config.toml
num_hidden_layers = 10
hidden_size = 576
num_attention_heads = 9
num_key_value_heads = 3
head_dim = 64
intermediate_size = 2304
vocab_size = 16384
hidden_act = "gelu"
norm = "layernorm"
norm_place = "pre"
norm_eps = 1e-06
positions = "rope"
rope_theta = 10000.0
rope_fraction = 1.0
qk_norm = false
attn_scale = 0.125
bias = "none"
tie_word_embeddings = true
parallel_block = false
init = "normal"
init_std_qkv = 0.0155
init_std_o = 0.00346
init_std_up = 0.0155
init_std_down = 0.00173
optimizer = "adamw"
learning_rate = 0.00103
beta1 = 0.95
beta2 = 0.99
weight_decay = 0.13
lr_head = 0.00396
max_grad_norm = 1.0
warmup_steps = 347
schedule = "wsd"
decay_fraction = 0.59
decay_shape = "linear"
final_lr_fraction = 0.0
batch_tokens = [65536, 131072, 196608]
max_seq_len = 2048
doc_mask = false
train_tokens = 923200000
max_steps = 7148
dataset = "wikipedia_en"
MLP neurons of a small language model. Each row is named by its layer, matrix (down: output weights) and neuron, and shows model dimensions 272-367. Each number is 500 + 25 x the weight over its row's rms, rounded and kept within 0 to 999. Numbers have three digits each.
A block is one neuron, or neurons of one layer that tend to fire together. Before each block is what it responds to, as a language model described it from the Wikipedia text at the highest values.

Responds to: Mid-word fragments in names. Short word-piece tokens partway through a word, mostly foreign names and CJK characters, such as Hr-v-atska, Kr-z-ysztof, Holmq-v-ist.
L5.down220:514502469527481521488475505475480549513531488465540493483441502512523530497514476500467512524512541530508527500507475501567513547475524552520548468466490521473493488497516472492489526467546502498509511504509385502503506519473551507493509481523540478492501482523535517479499531506497502497
L5.down249:504480531540494493508461471543474541518492484505509510441481530536538495543475454541470491544523511469513505493499444530504550541480527471537542478445489490501460534498463504477450484480446468486520441493482435504507510525506493528509502441559504517471513513534520493532485546487478508502
L5.down310:530480531535531471472436479513495489539510497491523512472563455498503468489481524486487541503507505509527452504484502520506487525531526529472486514500437471508534525502485498527498494516458517474479507515487442494528505498535505473495504499523468500466488531539525491483499498488450485506
L5.down883:538466491521486496504533483467482522480532489473465510507498489534507513520472512497490539448530569479506467513498461497527495550521487499480512482469464500471463517521480490519485537502536512513532473490470499534511466555458544521501512477520521530471450493496498497468530492477546550509
L5.down1552:471474479515534499511522451502464477528546502489508516469540559486474527487488522455560540509568526466466475474498496462511491502492512521486428499532538505546500537515493523533522512512547533475504497474498524484511499500501478478525520462501475528507496522491492538479521488473487459507
L5.down1632:526578510526516495488506441459502545479424492530484521492548523488500496496500488457484459483509522465517490520554526473497507513497475510534549487529517511515504513532490514489489511522528491525531492502510485520482488466524481500516517501499495569519497545494504522437504492490486483497
L5.down1786:483480507493545475444474519534494455529510488509516499493514529471508484520492539515505535524500485513471493498510511510496483506502533523483490538536498521489564483482440489517483519495486510512476506537501544486510502517541523497520477516505504506504473511471514490470480446532480465517
L5.down1943:487521556508507490489517502485496510503513505536484513498528470486494494503498488477530510468485481506464478529546543533509527468488491507520524474485575530489481479472509542520523494477494523560469497509499505568528487499488461514508496513479487510509498497509492486479511488483475491496

Responds to: Zero cells in stat tables. The digit 0 as a cell in sports statistics tables, such as goals, apps, or records like 1–0; weakly, mid-word fragments like Väx-j-ö.
L5.down34:499481541495457508516482504484539529550494484469475476506449482464534530486486499521506508540523501470489520539493463535511550502496488555457516529456507463487440491535525479476498531452498507524497489507529505478487491493478542512470483478475483533493506508482540483494484509492521474495
L5.down266:523504545505501528506523497532481482503474516495439500499518478524479512528480518513517514481468485534505497538504509471518516504496513523487505503518483482494449486522526548489475456518457487483471489520491555493515489481515527529472511497528519497471487511526512504444466498505504469514
L5.down512:523536480505494509504484500504494501507525528520486470503514467513469506460484483503519510481522535511497506489496515507497517527492523443463496537488536463472510511490483451506458486539473531480488491480489408507500474513522501516540520490522474456523508503486505535484516463461497531469
L5.down784:511528490460500463508492492512470473491538498486490528497488522486511487488553480536514492520538548547498448501512469570478484477462481498478496502498536493483462482525478510570512505462488512479530499468479489555471522465492488503472510522493523485511501469517524529501499505493466442543
L5.down877:468514497475504498517452492526522484469474487524544539552483521491493522480498489500474504515498507476511530464540482514512509486508542555478474495498510502531506477536514484491478434433472518513469460497496473471469483527516510500474493549497516459490522459501466494469520483525511536495
L5.down1304:485496585484478489506549491476448477572546519458482546510505464494509521514483499466523529524499480558471472485522480458470504484507540485463532516505490468468515509509532492545497496507496468539556506514537537513454481470471506516523518491518470543509503467446532491457471515443468499503
L5.down1617:482516539480478498549467523486499477514500455528474520511528476494487494524549465526537560456474484496519512527513491508510507518486521497551512514460475519508500527495526516518465506520513506483465517470485489517452517520500496463527508525514502513482518490520520510480510499520522484506
L5.down1804:482490521525495458480531448478528474501525483534520431538497486475494483506529474487496544498524501479443485529512510502496499434509476512442462486515512484516521466505527511500476510489537507521552550485487557549504487494477494465463514512517474538495518491460452490485505514532526538517

Responds to: Table-cell small numbers. Single digits, mostly 0 and 1, filling cells of tables and numbered lists, such as fight records (3–0), league standings, and track listings (1.); it also fires weakly on mid-word fragments in prose.
L6.down172:500517507478493485470512483457487549510479535445491527466535493457546546538506537514514496499543499506516497483541500481525483513506533512504564492496516540481481501490458500509541447493491472484509497472491501508524444474475508508523524489556508507492483499512522459521475495522462543468

Responds to: Word piece after initial consonant. Second word-piece right after a capital or lowercase initial consonant, often W, H or K, such as w-h-ite, W-y-att, H-ö-ller, w-ool-en.
L3.down673:488529511493525481496489486518539498497546563498505484519512497513495501484542463456513509476506509472472506562513517546517453551488519481541475538499503495502490487510472522493511532539500534488520434497509553513465481472454523514503516473484506501475495528528502538492515508493551438491
L3.down788:490526491478492494504513489512565499491503495487500447497484531500490520497536497485525495559452456536548496497505486516502445499508479489485460469509489474496509521527484498515471507521509514505500495513487521517509482543463497497504481521492494466530452503516530472509477524508496497476
L3.down1379:497503515487508526526537523486503479482497491546486513493465547536519471495495471495525500492488490507507485494515520495484478485498484502509499520514529440511507544455489500487514516504486522476517497499439518511526525526514475472510484524538501510498431504480446495498538462472481495503
L3.down1465:569518480554459516506454508508520475505530485463498504492482478462498495496513491511456458534532487517527501464483496488503512544500529563485478454508510506476468502503503503521514477495433459473498480491476446462511493507494507546486476487544515506498494550521452488491529482512510493476
L3.down1718:444491464518541489515501480509538501525478473528483511494486539477555526509494495547514515497520470440469551490514471491490514499472495506507449496453502503484463502461467492461496500473535535514513483517463496536478488511487459494527488478502485494504416475493507479516566467528494502543
L3.down1825:545517539520549517502522516478516460526476527511471536526463496497530472500494516513497483505491473511490523521463536526470480492491487520495471477528526486537536514502485513528506504458523522473550530474459498511549530497536477501495473507489472543528487455517505450509523499484493502492
L3.down1935:502539460506457509522533560529501514513485514462511504487493485471567508506483476506489462479465480518467459519497477501502499502463467517496479477486517450524483490527516491477490477511544482509492466464505510509520515480525489509436503444466467473528536467483525463538508516510526511492
L3.down2270:526473484506520501523516524481499503459484483523512478429515520543508497476474510491520470539525498511477478494470532476495489494509565478521504476509448468501533478515498500443507534524518521490526459524518513488492516475482489521504479500495505484471496532492471465475541518498477486500

Responds to: Clause-opening function words. Words opening a new clause or appositive, mostly after a comma or the: which, what (in what is now), that is, the area, plus some numbers in table cells.
L6.down782:534484453484503474556490515503525494495486446518492472502476439498550504550524506480535484495504457490493480481433545509519490530485470527526490487470510445494502493528460501531504479501496476524479497492476488470522461513532460491504521490501513465446542503521495471514479467474526531497

Responds to: Clause-linking elaborators. Words right after a comma that start an appended elaboration, mainly which, plus including, especially, particularly, as (well as); also scattered table name fragments.
L3.down215:469512494485563487517462483458507574516469495474537522499483516530481520485524511511516468534464491487510534452518495498488518467515506466519523532524461488460499488508519492464495530464496520475520509487508448525479490486469554532505550511520538475506485473499461514506503507472449504589
L3.down465:443512501467468505533488482484507465531500476485492496513471498495478455545529506504488493484466464482503483501532482517498476518502491505525473489510503515498513526492481469504488443501486519532479471480546444514569511534482502472471525486485518522455490489438540483534511539511512493471
L3.down926:459462544537496448496501518464515475521504506486479502510507532466510467468522549494531485493533479518509455490516488487512481478503516511476500548477492454492526544516485475523520509485483493500444505511468526542528528497479467505509488486480502526499514509526492505477551493495485505485
L3.down1460:505499540470500507506443519514501464470568519494526505499506495495530458517484510526485505514510477509489491493532509487519524511482473556514499484490462496510515480527493485481486450461494528557517487510477469516479506506475532472494515512478507470436501481515547503560528517484472493518
L3.down1535:508513495502453479528446482524517520507476498488516443558459511506530513514537551482505531502496491538530521505548506498512506472454498459487479498459447485504477551481508499439497526499535499516494513515464438501482490511536499482478476491493512505489536513465517504506511532499501484495
L3.down1904:529486544504503518462542490461511556487494516496538529516557508498477514497525484525505541507483530539514463529510522488526525542479491476488520490527478543508452508511478492481534472432508548517495478489521540514476526533473541456499518478525515447506582517498508526510518480495465555491
L3.down2090:466525512497465486473445500522461492510509501499513492528478459497504522483530523490514489479511546496515531528521512503515548524522480464517478529463500515534451494466482495519499513485513509482497506515506401501538498503495503510457490495511554549484521460486521507535480478534516527483
L3.down2210:499478524489527481507430483511521496493494517473529490507495509524443502477511482511533460591502503483480509509523511469552532477520512560520516522471511532503519498451508506485518490472497501485460510517478415488523519496508497484504545538493495551507564461498491515515518485525494544480

Responds to: Inside multi-token proper names. Middle or final pieces of multi-part proper names, mostly abbreviation periods such as L.A., Bros., Vol. and middle initials, also name particles and later name pieces.
L5.down235:530525514465520524517479475505488475529529488461509533517461493532504484495527479493465528520536526470505462491504535476530508518502504495496475490535502525457463498510564521521509494520483470540521468522493506500536474514448480513490514532522519498438520517494501506471489493471466553485
L5.down592:474470481478505482506501496509499484508455558491499531469497477528495493478501487528512542475489521494499494505528535507463452498498515545521469512508474515492550503473495527489506489446539504549476499472481531530501452476531475505513498551505484523508512490508504540466516495495497523490
L5.down770:526428462516478507533519499498504517466515540502553500467519495458502526519532464460509469530488489506492516529516530492507491475529471542482485495514569496570510490512483499474478521468535482460507497483463517475548492493499501513486474464507516540507455522520487469499512499525505539527
L5.down783:488519539464503513548544522518512471536522537523485497512488494484533524488519504486480527522461539486502517527509499503528497472497484509491452528511463550470459490548481468474513498460458509478509449489485517514501481517501507538474515536490543538462514506475498527513475505538557495493
L5.down1121:504518448496543512463493488482477468499487500504490494503527480492470488503504504483488543490493515496480474495525495525490523562506528480484452522502499544487500507488448486486479498545487533512493521517450613501462518490476510488493518491525505494500449527506517452518486447497513456485
L5.down1206:520542500519501445509463468522503487466483472516483491521515520487504520525496502530498475486493520513454498498503529483518499467492512475476498481509453547489516481527527501491497516494465464508498497532522526490509537503510541527517500458497468496468469536503502516511505476440474513492
L5.down2128:561526493526460489507503519454530501461545485487493488476512486506521514492526507507458502474521594505535488503510505489514503507480512482500497537516528510491481546527517505543500523517504530534551494475508491496517527500445492495508489530550490511518498513458507513500472474455513523508
L5.down2138:498454515518502506468505470521500478463499507493497490522442490524506507480510480506478495519534533514501512476525485464518511543458515534483464474570523535499494455498475464481468465468492521514557502460517528495450479515467519561506503497524535463478501548493487466523536475519502529500

Responds to: Zero digit in tables. Mostly a standalone 0 in table cells, scores, ISBNs and track times (China | 5 | 0, L 0–10, 0:33), plus odd mid-word fragments.
L3.down32:485465514477489483515488519500529506490554489534502501481495479533501546506461490519506512471493520469453536512513488489503512460519495510476486479531510522544482546510487528489529480473500495522535483514507490487515498488541526528499524517492516518490493503480471513470526489504466523522
L3.down45:529490490494466534506470495518491474444553487469504504502462512521508486478517522517501474496493542518521498483467447510454485492457488510513491480484501496475476515516488474506521499492501553560513551422482480503509488487487561493520480512529563508499534481494470492478487494512466515540
L3.down207:448466515492527497460484481485453489516496513535459504504508500492525534515461523509503503545499520493498493490465509534498519466438475475509522468467509489498533506505527484488487509477507506528476521478512486548543499506498513501487530516520520517484486489538517497491480520525515501521
L3.down441:525472524492519499509499489490470488528497466556501543513535519491501500525503487497444485471518496504475440496498511551504486460479504498499459472482538539513496516494516476467533505488517508500483510522519504568531444475528508507485467458467526529485509473462468487496489505475484503533
L3.down747:477520497480486540492531539476484535507518506519467490481542473468516509514516510454481510523551524500536505493495495484468527428525479523514519492527493504500507496495457481508483505474523503499501507524492509511506501523536517516496490535498510472459499553524496487497498491497460514486
L3.down874:551520490475466522491484455494505509529439480505466481515500495505520487509526480525488535451498502490513517496507512576513476469490522510484530493525508532474480494537497461511516512468514483484491546501513486462485514537501505507488528483509506535509516536453493497452459502469510561512
L3.down1504:517483508497457496564499499519522520511499526517490497500532492470543501530465539440513507517488510529540524532500492505486523465457535501499477495520511545487509531462517492519497479458514498518524510515529462518489469538512493494496520531481524521502534485495535510507510513511502520500
L3.down1744:465466509440508539516508512500499521523563468535481497459489510512522516517530490506513457529523529488485495510576504516508506500483493516468469466554495539491490519497515534503494496498516540535504492505489507526518485488502532520521510514517500486506497483486527500489524511485535528474

Responds to: Clause-boundary punctuation and connectives. Commas, dashes, and words like and, who, which that close a long phrase or appositive, mostly a clause-opening subject, e.g. "Mark Steward, former FCA UK executive," before the main verb.
L5.down168:518457489515507539524496487518467511452527558486544484498499466508499489514534498488508499496473513463485580521486511505516516489507512472505517498466466522528497524470488521540464534521461494481434487514495454536486483476490482480518498487489527508499475500472517487477495463467525559539
L5.down335:522491497478461532521448479518494512467520484510470481516492471477487475455519499467476515472472499502562497556462474477521503515513477518497493505483520519482521492476493515520517550500538470518496483499519392499496479530520563491538489459467513475522549460542483506533506528494492515487
L5.down712:557488475469447488514445460476490462504497468492496542525466471487477489514520493485472529472489510488541486528457485449519552520477476499497478524523430487515482521463486484485521483523501515514475513474518468495503521478458490486508489478500525505511524523498540546494485460463480482482
L5.down868:473513545517539555511482514538466501488551529508514520492560514505528506506496564503523502537474479479463520533460534499494465476534509444500512475515488472512494477496488512496489509528476502509505516537527556518473493513497510485509485496480531494488513493514508470477483511510497492476
L5.down890:508474485511525518504482537520492458524480510484484533513504518473481492521477515508513524538520501493523519473488498540439510507498523506459513491528508526488529535504480500508512496484493517496514507518481631496473508482535509445513509516527480485509461552497494455487490486498506494529
L5.down1178:536511496457493491520466505504488515498531536518516490577521481480446446444497496485509541528472514470516448515498485469543494523499501509494474494499473489451484440522526549438507477495505504520506476504508509527495487488470553524460465543492514541470521535504481491497499505501526479546
L5.down1215:543516480489501479533458470519496521504495460472502491525440508480491475504478536524476539521496498448481506521476475467530469491524515477488471454519465503502505508473494509520527466473512520545474496513518522447521459530499517467452466527513474538456520523478550507504515491494529482524
L5.down2249:513520494529504538529467467506499489481510482519572480525460473498513478496532465481514491511499489481474505552505507494521495499499507519486512486544474489476518504492488484494487533518525514559456502529521467516495481486484545485494490498483497520504480513485519491548536495434499471502

Responds to: Word continuations after initials. Second word pieces right after a short opening piece, mostly in names (W+red+e, W+oj+ciech, Jo+ak+im), plus table cells, compound parts (Runner-up, fifth-round) and "out".
L6.down1583:540530507534511515481532489555488532532503521472482522471541472482535487487489496505462514492489513528491476467478540461484450508513486504450502462483547495536534481504500470464499504523516513483506493509506513513508497495529484530533461527476523528509484492483483527494466563460460483511